From a checkpoint of a small transformer trained on Wikipedia.
Size: 13 layers, width 256, 3 heads of 64, MLP 704 SwiGLU, vocabulary 16384, 18M parameters.
Architecture: RMSNorm before each block, no biases in attention or MLP.
Training: 734M tokens, 11194 steps.
MLP neurons of a small language model. Each row is named by its layer, matrix (gate and up: input weights; down: output weights) and neuron, and shows model dimensions 96-159. Each number is 128 + 32 x the weight over its row's rms, rounded and kept within 0 to 255. A neuron's up and down rows have the sign that makes its largest values positive.
After each neuron's rows, "fires after" lists the tokens most often just before its 100 highest values on Wikipedia text that the model never trained on. A number after a token or word is its count.

L7.gate192 [146  95 130 190 155 118 139 102 154 145 140 105 137  95  61 153 127 147  87 115 143 124 138 125 132 162 137 162 145  63 133 103 150 185 153 148 177  85 106 156  76  73 174 153 153 135 187 160 123  87 122 137 149 129 105 123 131  98 148 219 164 117 120 125]
L7.up192 [126 119 133 125 153 101 124  92 134 194 108 120 178 146 121 116 140  96 152 121  72 123 144 157 119 120  81 128  85 106  78 100 114 124 173 101 135  96 130  88  65 208 163 137 141 162 139 171 144 135  80 119 139 123  97 110  94 165 170 186 102 128 108 130]
L7.down192 [136 142 103 110 168 138 131 118 162  68 139 129 108  99 132 172 140  91 125 160 125 142 128 203 127  78 128 116  81 152 137 125 143 161  84 139 100 116 170 168 141 120 130  84 105 165 148 161 136 189 134 135 119  97 122 182  95 158 115  80 108 104 127  73]
fires after: " " 97

L7.gate40 [157  95  93 154  84 105 114  96 129 123 140 120  83 107  91  95 109 151  86 147  88  99 186 115  76 126 140  46 156 164 112 152 124 173 164  93 134  79  97 170 153 125 124 137 153 106 132 168  91  45 106 115 150 108 119  67 154  97 166 128 115 152 132 181]
L7.up40 [133 110 134 131  88 104 161 140 101 151 114 146 123  96 102 173 177 134 181  84  95 147 121 122 125  76 110 159  89 191 120 117  91 114 145 102  93 127  97  91 143 112 139 132 224 150  69 123 109 140 129 149  90  35 107  57  93  74 189  97  79 125 125 177]
L7.down40 [142 123 117 143 122 149 134 119 111 128 108 141 113 154 150 123  88 119 164 104 120 122 221  40 164 104 129  91 102 148 148  89  80 138 147 131 127 123  78  95  89 102 137 121  87 138 161  72 124 174 123 134 133 141 154  99  72 128 138 114 136 163  71 216]
fires after: "|" 63, " Win" 7, " " 6, " |" 6

L10.gate389 [114 112 168 144 189 105  76 184 181 190 127 179 138 140 144 153 135 118 113 113 164 166 154 125  65 148 172 117 123 106 109 145 136 128 161 135  89 146 131 121 137 124  69  95 147 146 118 129  83 115 127 102 135 167 131  91  51 130 136 148 148 154 107  58]
L10.up389 [158 117 152  80 158 114 101 153 135 165 128 137 140 138  98 148 112 147 192 148 139 115 108 134  97  88 149 180 174  76 107  94  81 100 149 141 113 141 106 105 104 175 125 234 164 141 114  63 138 108 149 149 135 154  71 143 115 171 117 111 110 151  91  94]
L10.down389 [ 67  71 188 123 114 126 126 147 110 133  64  70 219 121 199 133 110 100 111 105 114 118 134  86  28  79 141 137 126 111 198 111 147  99 133  92  91 103 107 157  92 159 103 143 145 165 118 131 104  98 167  86 147 173 162 135 148 112 111 167 120 129 158 105]
fires after: " " 41, "." 7, "+" 6, "Play" 5

L7.gate315 [ 72 107 131 144 128 207 139 165  93  95 138 103 148 115 146 162 114 122 102 133 113 143 154 172 150  94  76 167  88 121 242 130 129 129 182 146 215  95 200 131 148 190 115 161 146 125 172 135 141 141  62 149 113  91  95 159 129 129  97 103 161 103 211 134]
L7.up315 [148 152 172  72 106 107 102 125 154  66 110 127 110 118 167 127 119  88 160 120 136  98 167 101  77 119  91 117  34 170 127 128 148 143 190 126  42 140 151  76 114 131  93 120 103 163 144 131 177 109 107 146 121 108 143  82  93 112  70 104 138 159 101 132]
L7.down315 [140 172 114 171 175 136 169  86 184 174 151 144 175  93 159 134 130 167  96 136 125 131 151 122  66 128 171 126 153 162 112 118 137 113 108 127 145 155 125 131 123 149 140 114 122 107 162  82 141 159 139 106 126 169 197  88 131  88 168 132 122  94 138  80]
fires after: " |" 38, " " 36, "." 4, " =\n\n" 4

L10.gate83 [121  75  96 134 147 101 161 107  93 117 153 138 152 133  86 139 194 154 136 111 141 132 130 100 117 154 115 157 142  88 117  96  88  75 115 116 134 123 111 189 144 169  85 130 175  95 133  94 146 107 142 100 183 128 134 209  94 117 113 118 102 118 136 151]
L10.up83 [ 89 125 143 138 163 111  81  74 128 195 156  54 123 107 153 148 112 162 125 147 134  99 152 146 133 157 146 112 140 128 122 173 167 123 118 160 107 107  50 137 136 147  99 133 139 126 125 137 145  97 106 132  83 140 128 133 158 173 124 109 133 166 157 182]
L10.down83 [153 109 129 101 118 116 178 129  89 115  87 130 177 106 135 137 115 165 123 179  83 106 112 166 130 169 102  81 201 107 170 143  77 125  97 107 110 123 154 165 132 124 120 146 123 129 124  69 207 143  79 165 151 131  91 163 131 154 115 124 114 147  91  59]
fires after: " " 51, " −" 8, " +" 5, "." 4

L2.gate29 [132 106 150  96 100 127  79 175 167 157 162 134 117 184 193 110 129  88 122 125 133 103  92 162  77 163 118 141 165 136 147 133 105 141  74  97 133 121  98 137  89 181 139 158 163 156  68 160 125 104 105 115 115 146 125  82 141 157 129 146 106 128 116 173]
L2.up29 [ 93  68 171 123 145 136 140 106  91 125 146 106 102 155 103 127  77 127 182  80 143 140 176 203  82  90 183 133 106 119  85 159 121 172 135 130 144 158  37 133  90 193  98 132 173 109 176 159 118 125 188  99 104 114 112 130 121 193 122 150  65  61  79  98]
L2.down29 [ 83 112 107 147  96 135 102 152 166 116 150  96 110 151 198 109 136 104 140  69 109 124 126 187 156 164 159 130 121 133  98 147 107 198 178 111 145 110 147 147  95 179 129 129 198  98 155 146 121 128 156  42  73 138 107  88 137 146 157 130 136 117 127 148]
fires after: "," 40, "." 25

L3.gate399 [194 107 169 218 150 140 154  83  93 154 123 125 120  79 121 114 134 117 138  99 146 138 155 100 110  94 100 130 239  81 110 128  70 165  82 106 114 128 143 155 134 101 136 121 113 202 176 122 189 139 126 129 135 153  71 157 155 138 125 127 130 136  98 140]
L3.up399 [167 144 150 139 143 105 102 106 119  77 141 119 116 109  99 105 128 149 106 155 141 109 169 176 127 122 128 192 202 123 108 120  84 149 113 127 122 102  93 102 169  90 177 120 129 105 184 163 154 151 127 112 153 151  48 176 148 105 161 106 117 161 115 131]
L3.down399 [126 134 154 120 123 103  76 126  88 196 165 116 147  92 100 190 169 117 196 101 112 138 158 141 115 129 164 119 119 102 163 115 122 140  69 144 136  81 104 160 120  88 126 106 149 120 113 140 164 167 110 149 175  75 115 155 132 132 202 119 107 156 124 126]
fires after: " " 65, "," 7

L3.gate114 [159  90 145 146 164  91 117 134 137 101 129 140  66  86 136  93 147 165  97 138 127 108 156  85 114  60 115 119 163 122  99 101  69 131 114 196  67  85 104  77 103 156 113 176 150 119 143 155 116 147 159  91 103 125  75  96  69 132  88 105  63 143 143 113]
L3.up114 [168 173  42 172  89  90 159 141 123 154 144  93 126 100 128 139 151 166 112 120 134 105 143 114 177 145 125 131 169 109 166 153 158 132 113 124  89 169 134 154 187 101 160  98 118 113 113 109 115 139  79  83 144 176 187 154 121  86  61  98 103  61  65 175]
L3.down114 [112 158  96 196 134 161 150 117 142  97 161 115 155 116 139  92 135 101 201 124 150 108 114 135 124 165 201  79 140 170 105 145 116 136 136 171 118  99 130  66  90 119  44 149  99 127 162 181  61 163 171 134 123 165 131  42 101 136 119  90  65 102 185 124]
fires after: " " 72, " But" 6

L4.gate433 [137 119  98 183  93  87  73 147  78  85 131 126 136 109 138 170 120  88 103  51 104 122 130 105  99  70 131  69 167  83  44 150 153 126 102 170 105 144 120 155 147 100 173 111 121 150 148 155 118 143  99 142 124 188  94 187  78 123 108 128 126  77 112 112]
L4.up433 [163 127 125 150 146  97 133 105 173 102 122 165 203 107 191 128 135  72 113 120  78 155 133 112  91 189 155  72 167  98 111 128 131 174 114 108 127 133 137 157  75  92 129 110 163  66  81  59  94 117 180 146 167 119 149 117 142 125  93 168  94 140 138 119]
L4.down433 [101 137 184 105 123 132 143 166 106 205 178 181 114 144  52  96 142 141 112  73  95 130 138 102 127 107 148 156 137 179 151 130 162 163 164 140  88 100 159 108 146  88  98 107 108 126 158 113  91 160 102 135 125 130  82 145  65 127  66 115  75 116 114  99]
fires after: " " 31, "0" 15, "1" 9, " |" 8, "3" 5

L7.gate80 [103 163 125 168 134 170 162 136 126 114 103  62 147 120 130 115  78 120 141 175  82 177 126 167  59 141 156 102  94 186 198 159 154 105  66 163 154 162 120  71 132 147 136  61  62 117  95 188  90  90 101 163 168  83  95 117 192 125 139 156 115 144 117 110]
L7.up80 [143 118 187 102  84 156 110 105 122 116 135 100 125  80 104 156 141 125 112 117 179 151 106 141 112 149 189 140 103 141 152 109 124 131 123 159 106  93 142 104 127 143 163 165 118 162 117 143 133 105 202 135 108 109 130 173 141 186 133  87 121 119 109  86]
L7.down80 [122 177 132 190 147 182 132 170 128 147 127 132 138 156 122 100  97 112 147 159  72 163 164 157 201  97  82 133 141 157 145 156 155 106  86 126 178 134 134 127 123 111 126  76 148 114  75 132  98 123  73 148 221 133 103 116 151 106 142 128 111 170  59 124]
fires after: " |" 34, ";" 25, "," 4

L7.gate649 [124 117 107 144 134 144  94 164  74 167 113 156 166 137 122 115 103 129  19 185 150 116 142 134 121 145 140 131 142 144 150 132 155 144 193 151 123 109 157 135 128 139 136 163 148 169 181 144 143 160 131 135 127 128 128  91  49 166 125  49 122 132 147 129]
L7.up649 [125 109 144 107 135  97  98 151 102 152 119 167 124 142 147 166 156 150  92 197 168 104 226 133 118 178 135 108 139 196 113 108 161 178 124 163 156 106 166 109  76  87 104 152  90 203 153 136 151 138 141 109 193 131 116 142 123 147  92  62  95 177 196  88]
L7.down649 [118 120 147 159 110  87 138  89 144 144 143 136 123 137 134 141 122  79 180 145 115 137 154 165 133 123 101 136 125 171 122 176 140 157  79 154 140  62  25 115  93 139 153 123 111 167 123 167 191 127 128  81 147 113 143 118 116 131 166 178 122  72  96 155]
fires after: "," 51, ".\n\n" 17, " ==\n" 8, "==\n" 6, "." 6

L4.gate585 [114  77 155 149 138 112 123 132  79 166 138 122 150 143 163 144 155 146 157 101 112  95 159 168 128 192 102 139  67 123 109 169 108 127 100 149  74  77 157 144  93 133 128 184 151 161 162 123 133 122 145 174 103 179 170  98  99 151 138  92  85  61 122 122]
L4.up585 [ 65 141  86 151  97 151 162 153 166  76 178  77  87 101 142 143 137 101 125 136 154  77 118 117 111 164 177 127 101 124 140 155  69 160 189 122 118 144 128 151 166 112 102 119 168  59 132 123 157 106  97 183 141 180  99 126 102  91  48 147 105  83 141 185]
L4.down585 [171 147 115 109 110 134 141  92 181 115 138 114 131 138 167 109  90 153 167 162  91 126 145 222 151 139 150 123 142  53 116 137  71 162 130 123 162 134 101 130 104 114 108 135 157 116 133  96 204 166 172 101 152 151 129 125 129 120 163 144 154  57 127 118]
fires after: "==" 16, "===" 13, " (" 13, ".\n\n" 12, " \"" 11, "\n" 6

L10.gate22 [131 121 155 111 116 124 105 119  83 162 122  92 123 127 142 106 111 117 139 152 126 177 160  32 132  72 107 100 144 136 180 141  87 143 142 132 126  94 188 130 132  88  51 169 173 148 132 107 178  78 126 151 119 166 114 131 200 121 148 146 158 104 119 161]
L10.up22 [114 117 137 152  97  69 100 131  82 140 170 206  82 174  66 111  80  82 107 150  87 195 160  71 174 164 146 162 136 131 154 100 144 136  95 107 140  70 142  82 103 123 119 128 104 151 193 153 140 154 111 112 114 127  86 165  80  61 192 195 113 119  96 124]
L10.down22 [101 109 100 180 125 115  97 132 126  98  99 118 122 129  92  96 110 121 158  99 158 133 118 142 217  85 105 128 155 110 168 162 122 120 141 111 143  94 195  74 140 170 161 136 121 147 166  83 134 183  90  95 156 132 142 106 134 181 157 135  86 122 132 110]
fires after: " |" 38, "|" 14, ";" 13, " " 5

L7.gate98 [122 146 122 160 153 195 137 110  90 135 119  75  91 127  71 130 181 167 145 104 146 160 141  93 123 160 115 113  87 135 109 165 176 105 125 176 134 162  94 120 122  50 122 152  66 116 185 119 148 128 185 123 136 195 113 120 123  79 153 165 158 172 120  84]
L7.up98 [147 126 166 138 146 121 126  95 136 197 138 139 120 130 132  74 115 136  57 102 165 106 147 139 172 147 144 124 110 142 133 153  91 126 102 112  88 112 158 107 108 140 198 140 118  91 133  85 123 123 194 115 108  95  70  56 154 169 108 116  89 159 116 104]
L7.down98 [138 131 164 181 192 156 176 166  85 127  97 132 147 153 141 115 134 210 121 102 112 176 162 140 141 147 146 126 127 147 113 126  98 139 120 112 152  96 122 148 147 137 112 173 103 158  69 117 102 150 129 111 133 176 140  51 100 144 186 169 138 172 123 141]
fires after: " in" 23, "," 19, " of" 16, " " 8, " United" 4

L3.gate687 [118 122 117 149 176 119 120 139 120 100 107 119  95 135 109 112 113 226 108 145  64  99 190 127 167  92 126 125 124 125 149 125 120 152 121 140 135 148 164 152 145 161 166 144 181 121 123 145 155 142 112 154 124 135 145 105 101  93 178 143 100 162 147 137]
L3.up687 [186 131 135 122  93 152 118 211 177 127  92 175 139 163 129 147 142  89 132 132 103 167 136  26  94 162 118 119  99 183 132 120 171  91 102 112  87 144  71  93 129 160 123 103 139 143 234 124 114 108  47 119 121 169 166  94 135 152  87 115 150 116 130 159]
L3.down687 [ 92 130 143 147 174 101 194 151 108 176 145 155 127 127 103 110 140 139 145 107 126 136 130 106 153 153 185 135  81 141 144 114 122 172  91 133 112 176 162  46 144 112 105 127 199 150 141 132 138  74 203 139 150 101 165 193 118 134 178 136 142 129  98  94]
fires after: " " 49, "-" 8, "." 6, " ft" 6, " Division" 4, " Set" 4

L2.gate315 [ 42 171 132 100 155 182 110 127 174 101  89  91  73 165 138 118 194 129 145 128 136 126 135 117 123 111 135 141 112 112  93 110 116  79  90 142 139 120 126 126 152 144  76  93 161 164 107 223 120 131 136 112 123 113 168 140 136 191 116 125 158 109 163 140]
L2.up315 [ 79 134 153 166 128 146 118 133  84 168 176 146 207 101 116 184 100 149 119 165 169 146 158 179  99 149 144 173  81 117 140 139 145  96  62 162 116 143  89 172 110 143  49 139 143  95 130  93  71 139 151 133 137  98  72 126 116 162  67 139  96 165 168 122]
L2.down315 [109 118  81 119  97  91 153 125 118 131 138 100 180  78  83 157 133 150  61 128  91 148 158 149 126 140 149 133  76 134 146 117 116 148 118 191 177 120 188 123 152 131 104 171 139 192 128 164  95 103 133 130 106 100 121 115 153 106 173 116  92 123 134 100]
fires after: "." 98

L4.gate561 [100  96 139  54 115 144 126 123 150 160 127 158  69  80  89 149 145  99  45 118 151 121 146  97 132 159 108 129 103  97 103 135 116 103 101 138 112  95 110 139 140 148  89 181 198 124 204 200 130 107 131 131 141 121 117 160 121 161 150 155 126  95  63 144]
L4.up561 [104 162 161 138 148 174 143  84 162 111 172  77 131 115  72 165 179 158 166 155 137 143 150 167 131 225 149 171 115 142 144 163 128 106 123 142 132  94 145 102  70 156 117 109 154 113 102 153 103 116  93 129 107  98 144 115  77 206 156 148  96 135 161 115]
L4.down561 [118 158 136 156 120 120 142 111 166  86 144 111 117 124 115 103 149 144 120 151 133 152 124 144 129 171 172 116  85 175 125 116 152 133 108 139  62 141 147 107 167 152  97  77 118 151 142 112 182 168 131 134 157 132 100 138 180 131 172 128  91 181  77 126]
fires after: "." 19, "," 17, ".S" 6, "ot" 5, " States" 4, "}," 4

L7.gate82 [130 149 120 119 138 142  97 130  99 112 110  80 117 153 131  87 139 201 126 148 119 153 123  55 137 157 121 117 101 125 108  86 111  87 120 150 123 102 113 160 111 155  69  99 160 111 119 136 190 137 148 112  94 123  78 122 138 121 125 143 188 139 108 147]
L7.up82 [181 217  98 169 135 117 103  60 159 118 130 133 109 161 101 108 105 176 144  69 135 123 139 121 124 140 129 188 128 117 139  91 112 152 121 133 108 127  98  76 124 103 178 182 125 151 133 134 141 140 135  70  83 168 101 150 155  83 113 163 138 147 127 135]
L7.down82 [193 172  97 177 174  71 131 116 105 117 132 138 125 142 157 142 100 147 185 156  89 187  96  92  99 152 145 145 147 128 146 165 126 132 191 103 141 145  95  93 137 133  84 115  90  81 146 208  83 111 139 122 157 167 137 116 127 100 144 144 129  92 141 105]
fires after: " " 58, "," 11, "." 4, "0" 4

L7.gate614 [195 151 171 185 145  83 140 142 149 121 154 145 144 100 140 124  93 154 155  65 150 107 150 176 192 162 125 123 111 108  79 155 113 110 119 107 105 101 170 151 170 131 129 170 174 112 157  86 153 134 106 165 152 105 108 188 113  58 151 153 161 141 109 125]
L7.up614 [170 127 140 149  99 158  96 100  84 135 152 178 133 103 128  77 143 106 135 157 163 103 148  79  45  58 139 144 139 113  47 128 131  83 164 144 157 154 114  92 154 154 153 130 185 139 146 107 187 173 121 176 140 131 164 113  98 120 171 176 119 148 167 178]
L7.down614 [126  53 158 182 157 173 115 112 135 145 135  73 153  75 112 166  99 112 130 122  69 135 108 131 142 140 100 137 137 107  76 103  73  97 164 152 126 104 120 107 163 132  94  98 111 117 110 183 126 151 151  99 127 107 100 117  64 130 162 107 139 135  89 102]
fires after: " " 46, "10" 8

L4.gate584 [104 110  81 117 179 103 130  97 145 118  90 122 203 161 114  87  99  45 146 138 109 129 116 145  52 103 179 183  99 121 124 134  83 157  95 105 147 101 152 154  67  97  63  88 187 126 136 141 149 120 116 194  80 113 184 148 155 155  72 130 107  87 119 153]
L4.up584 [163 109 160 186 145 210 123 138 123 139 164 182 169 146 139 171 123 127 122 167 151 103 116 133 116 137 144 112 137 104  83 174  98 193 100 120  98 169  60  87 109  87 119 112  97 158 155 154  43 136 184 138 142 121 105 178 161 140 220 160 129 176 114 173]
L4.down584 [ 77 134  77 146  89  84 123  88 135 105 163 164 133 113 151 161 148 140  95 169 146 130 165  50 131  89 149 140 103 175  97 140 105 148 145  66 170 151 142 181 169 106 132  97 141 106  97 152 183 116 138 102  92 163 110 103 173 147 220 101  98 126  99 149]
fires after: " the" 53, " The" 29, "." 8, "The" 7

L3.gate268 [144 109 166 118  95  76 143 160 155 180 174 106  81  99 111 113 165 165 103  91 137  89 183 139 170 125 125 191 104 128 134 125 150 162 146 116 150  96 162 126 128  83 131 196 168 100 127 157 116 214 119 129 151 127 126  98 156 115 136 164 125 158 136 126]
L3.up268 [179 125 124 143 209 153  79 151 142 129 100 147  94 146  96 149 148  91 114 122 134 151 123 112 116  83 131 186 160 115 152 128 136 171 125 116  68 190 171  82 159  76 153  99 173 156 124  95 167 117 130 180 129 147 115 160  95 121 123 161 168 143 155 163]
L3.down268 [138  96 132 144 133  93 136 150 131 171  95 102 117 139 115 164 158 120 173 130  92 162 120 176 110 123 116 130  82 132 126 120 204 161 120 121 102 142  95 141 140 123 172 146 203  81 138 166 180 142 177  93 140 119  96 122 130  72 125 141 111 168 131 128]
fires after: " " 87, " (" 13

L7.gate509 [195 188 128  74 118  83 143 159 156 163 111 171 132 112 116 143 158 133 126  88 145  89 142 155 145 141  88 138 194 116 102 122 129 128 128 143 155 170 121 123 166 226 143 112 157 118 104 168 181 114 176  74 127 116  97 139 103 166  96 177  65 149 143 138]
L7.up509 [159 106 102 128 165 132  82 161 171 151  72 155 134 158 116 124 140 117  83 106 123 131 168  99 115 101 100 133 103 108 145  82 113  69 143 174 147 123 134  97 141 135 194 113 114  77 169 131 107 104 107 135 110 138  78 100 103 108 119 111 166  76 167 104]
L7.down509 [135 119 105 156 160 102 138 177 162 126 141 130  71 152 128 150 219 123 103 142 114 104 167 188  69 129 148 125 104  98 117  41 147 144 110 160 107 148 152 126 178 207 139  99 147 136 134 107 132 146 185  96 121 110 106 122 122 100 117 137  71  80 154 171]
fires after: " " 59, " (" 7, " sc" 6

L4.gate112 [176  83 148 157  54 143 113 129 161 119 116 100  67  88  77 107 148 121  50  62 143 161 174 141 149 174 129 138 192  74 124  99 155 188  98 157 115 147 117 114 100  85  56 110 137 116 137 122 207 139 131 161 126 129 131 118 121  75 100 126 204 144 119 113]
L4.up112 [112 152 133  97 114  95 152 143 151 165 134 127 165  90 157 113 123 167 136 154  64 120 141 151 189 115  82 115 145 144  88 160 130 159 141 136 102 169 147 148  87 102 193  71 145 154 139 152 119 130  91 148 150 135  85 120 162 148 119 112 132 108 116 119]
L4.down112 [164  96 142 112 153 131 106 144 159 107 147 162 146  65  81 109 124 193 113 124  86 114 137 158 112  66 147 128 140 153 133 182 171 117  92 107 128 130 141 166 144 142 100 116 167 117 132 155 123  92  74 171 169 148  83 126 177 158 154 127 159 183 166  94]
fires after: " " 85

L7.gate419 [218 171 136 122 120 138 121 100 102 103 157 115  66 144 107 164 171  89 118 141 169 141 177  78 123 126  76 125 158 151 123 115 109 152  81 153  95 117 112 151 137 101  96 126 161 122 138  98 178 197 168 117 115 191  92 116 112 190  87 169  92  87 157 107]
L7.up419 [144 146 113 145  93 125  94 102 146 122 145 104 113 123 149  89  92  80  90 101 155  88 150 135 105 116 175 133 140 126 121 151 169 182 135 163  75  68 126 166  60 161 160 100 132 117 104  88 115  92 120  84  99 134 137 171 139 141 105 136 146  91  83 157]
L7.down419 [ 97 151 153  86 117  94  96 135 112 153 129 111 167 122 100 127 123  62 120 121  64 145 195 124  89 163 199 108  96 138 163 118  95 114 120 120 125 118 161 111 122  83 129 134 114  91  98 183 104  91 109  90 212 124 126 114 196 116 136  49 152 178 123 214]
fires after: " " 57

L3.gate564 [139 122 152 185 184 121 125 141 104 134  85 140 142 103 159 178 143  85  69 130 153 176 110 106 104 100 126  80 117  92 100  96 108  56 102  54 123 118 133 169 139  82 176 137 137 172 153 123 160 141 100 149 138 159 128 136 136 125 160 116 100 132 103 168]
L3.up564 [135 123 149 139 180 129  66 117  95 126 127 173 143  97 136 150 113 163  84 117 164 141 147 134 102 123 143  67 114 112  74 144 140  77 134  61 120 103  85 126 164 120  92 153 103 114 156 102 118 102 104 113 123 156  48 140 105 120 126 107 129 107 100 110]
L3.down564 [112 152  72 137 158 113 130 109 148 131 129 109 149 144  95 157 155 138 115 150  71 144 166  90 164 100 144 118  80 141  91  97 174 135 153 120 121  68 134 137 155 127  68 137 129 115 197 130 141 157 126 105  50  98 161 121 159  74 148 153 137 162 130 134]
fires after: " " 76, " (" 11

L7.gate445 [113 102 150  77 142 127  71 153 109 160  82  70 117 145 110  99  66 135  97 116 121 155 185 150 122 127  92 114 149 109  88 122 132 132 165  79  98 108 133  87 127  65  79 149  92  59 152 105 139  82 101 121 159 141  73  75 112 163 110 154  97 169 156  97]
L7.up445 [ 69 116 107 165 130  48 157  99 100 157 141 134 151  92 137 133 185 101 185 172 139 157 129 136 153 149 158 110  83 159 138 119 137 131 140 136  93 107 144 123 181 135 166 170 139  96 136  69  82  96 119 162 137 128  78  81 112 114  76 143 124 158 124 128]
L7.down445 [109  96 141 115 114  39 101 101 140 103 100 132 125 113 125 125 104 129 143 115 122 117 162  86 109 126 142  67  90 179 122 128 162  37 113 125 100 115 129 158 115 154 139 159 152 175 133  96 108 138 159 173 125  66 171 165 137  92 168  94 149 100 140 148]
fires after: " |" 35, " /" 11, "1" 7, "-" 6, " -" 5, " " 5

L10.gate700 [164 196  82 134 112  95 120 182 108 124 176 170 138 178 153 159 125  57 100  94 149 123 165 183 128  95 151 166 165 112  93  99 174 136 143 138 139 112  62 143 117 137 123 115  99 174 134 131 144  93 168 148  96 135 117 116 151 169 168 157 105  97 117 109]
L10.up700 [130 129 128 151 127 100  66 153 143 150 100  93 131 145 150 132 142 136 177 148  91 130 135  79  98 128 102 168 136 119 132 125 101 124 199 186  99 134 160 125 118 157 109 153 108 166 160 119 157 138  55 115  92 164 122  88  60 160 133 125  97 154  55 127]
L10.down700 [106  85 163 124 159 171  95 122 115 118 144  84 155 167 117 105 135 149  92 181 107  89 148 107 150 112 157 143 130 136  72 121 140 132 143 141  81 143 129 193  57 150 130 132  90 143 156 100 108 167 170 107 104 127 103 138 117 195 142 138 149 162 143 116]
fires after: " " 46, " (" 11

L10.gate117 [124  69 159  90 143 107 125 161  95 207 131 103 130 135 187 117 102 162 114 154 125 105 125  72 178 120 134 156 111 112 149 111  94  79 135 159  87 142 159  84 155  39  86 169 184 114 140 105 156 107 150 135  97 116  92  73 137  94 107  93 208 181 126 172]
L10.up117 [156 146 110 142 150 179 110  78 134 167 138 150 193 195 151 110 105  51 182 140 127  89 141 108 133  97 137 153 150 151 119 171 144  70 110 176 141 121 140 103 171 112  99 184 111 144 149 111 133 159  39 127  91 125 172  52  92 134  85 146 144 166 114 128]
L10.down117 [123 169  95 128 150 137 116 141 179  81 145 135 137 198 174 163  80  91 171 157 148 178 160 151 135  87 122 126 134 174 100 139 138 156 117 140 126 146 150 104 111 124  75  79 169 133 121 154 136 117 141 135 147 122  69 106  93 168 188 173 139 101  87 136]
fires after: " " 53, "." 10, " (" 6, "-" 4

L4.gate457 [141 111 118 246 145 133 109 155 152 149 119 143 136  83 108 155 116 149  97 146 121 109 138  98 138 122 101  82 132  91 151 141 142 144 122  83 138 141 136 192 163  99 177 115 132 148 130  88 144 156 124  96 105 101 170  89  84  92 117 156 112 159  92 133]
L4.up457 [130 129 119  84 177 205 110 131 128 121 114 130 141 168 171 158 118 160 129 148  84 132 174 126 171 107  74 154 120 156 180  96 166  89 114 140 107 150 101 105 142  87  79 169 139 129 161 123 140 136 158 207 138 147 153 118 180 188 166 169 104 134 133 135]
L4.down457 [140  96 167 116 125 131  53 145 116 149 198 135 113 122 182 139 135 116 143  86  94 119  68 165  85 165 154 154 117 131  73 125 104 121 146 169 143 149 112  91 171 147  92 148 167 148 104 150  85 158  95 135 171 109 144 137 163 125 110 177  69 126 158 118]
fires after: " " 62, "." 11, " (" 9, "–" 7, " to" 4

L4.gate144 [130 131 174 186 138 174 207 129  94 121  91  97  98 182  84 154 103 112 199 176  85 144 193 166  98 103  95 142 130 150 177  86 147 107 136 135 123 179 127  82 115 149 119 109 133 165 174 143 124 136 124 114 142  67 140 127 168  92  52 158 163  53 123 121]
L4.up144 [151  99 128 156 152 150 129 143 154 142  91 113 145  81  94 119  59 136 129 146 154  86 111 123  93 140 166 188  83 137 151 124 145 112 101 146 140  92 157 112  93  62 115  83 185 192 124 119 104 155 142 113 129  90 136 129  68 172 113 110 132 122 157 161]
L4.down144 [139 148 117 120 132 161  68 131 137  74  77 167  76 139 115  81 115 101 107 190 122 107 159  89 114 202 117 138 134  95 185 151  85 199 110 118 109 120 173  77 160 173  99 129  92 102 133 166  33 148 140 172 135 139  87  86 132 158 104 185 134 174 143 172]
fires after: "." 29, "″E" 11, " Independent" 6, "″W" 5

L4.gate475 [144 155 160 142  93 109 101 183 136 146  93 137 141 180  67 148  79 178  80 165 152  98 135 160  98 179 179 144 122 196 127 188 122 140  96 128 169  67 122 111 109 142 124 139 160 138 180 156 115 165 140  90 142 157 120 150 126 130 141 114 154 102 156 121]
L4.up475 [ 87 149 119  93 145 139 152 184  97 155 160  92  86 121 173 112 149 112  93 109  98 109 150 197  75 135 186 167  96  58 155 185 148 128 119 103 146 116 103 106 170 112 113 103 165 168 110 138 168 115  96 136 123 132 101 180 101 133 126  86 146 152 217 148]
L4.down475 [105 149  45 124 129 142 104 183 119  79 136 156 112 130 118  61 113 139  99 178  79 179  98 133 144 179 141 135 124 157 143 140 131 203 123 159  93 178 143 108 143 146 139 149 122 108 142 147 213  86  92 161  92 133 150 144 132  81 185 128 111 142 134 155]
fires after: " (" 23, " \"" 19, ".\n\n" 6, "==\n" 6, " '" 4, "o" 4

L2.gate189 [138 106 134 151 158 163 160 137 169 141 102 143 127  82  77 104  62 187 124 106 123 119 145 166 136 113 181 156 107 118  76 186 101 172 136 151 142 121 110 149  55  67 144 156 131 183  42 176 124 112  73 136  86 171 109 144 150 129 148 148 155 115 125 146]
L2.up189 [111 182 182  78 152 125 184 147 108 142 114 102 144 214 139 105 179  81 137  90 115  71 101 147 162 193 131 161 137 143 141 133  48 109 125 163 169  97 165  69 122 130 172 128 116  94 109 135 149 133  86 104 150 167 112 159 114 164 160 184  76 138 154 183]
L2.down189 [140  72 109 108 112 184 178 155 148 122 115 135 138 157 129 100 117 165 125 116 151 143 176 191 161 106 114 133 149 132 137 148 107 183 121 101 134 126  98 127 181  94 130 124 157 148  70 194 155 144 110 165  86 120 178 135  99 172 112 144 127 123 138 106]
fires after: " " 59, " P" 4, " |" 4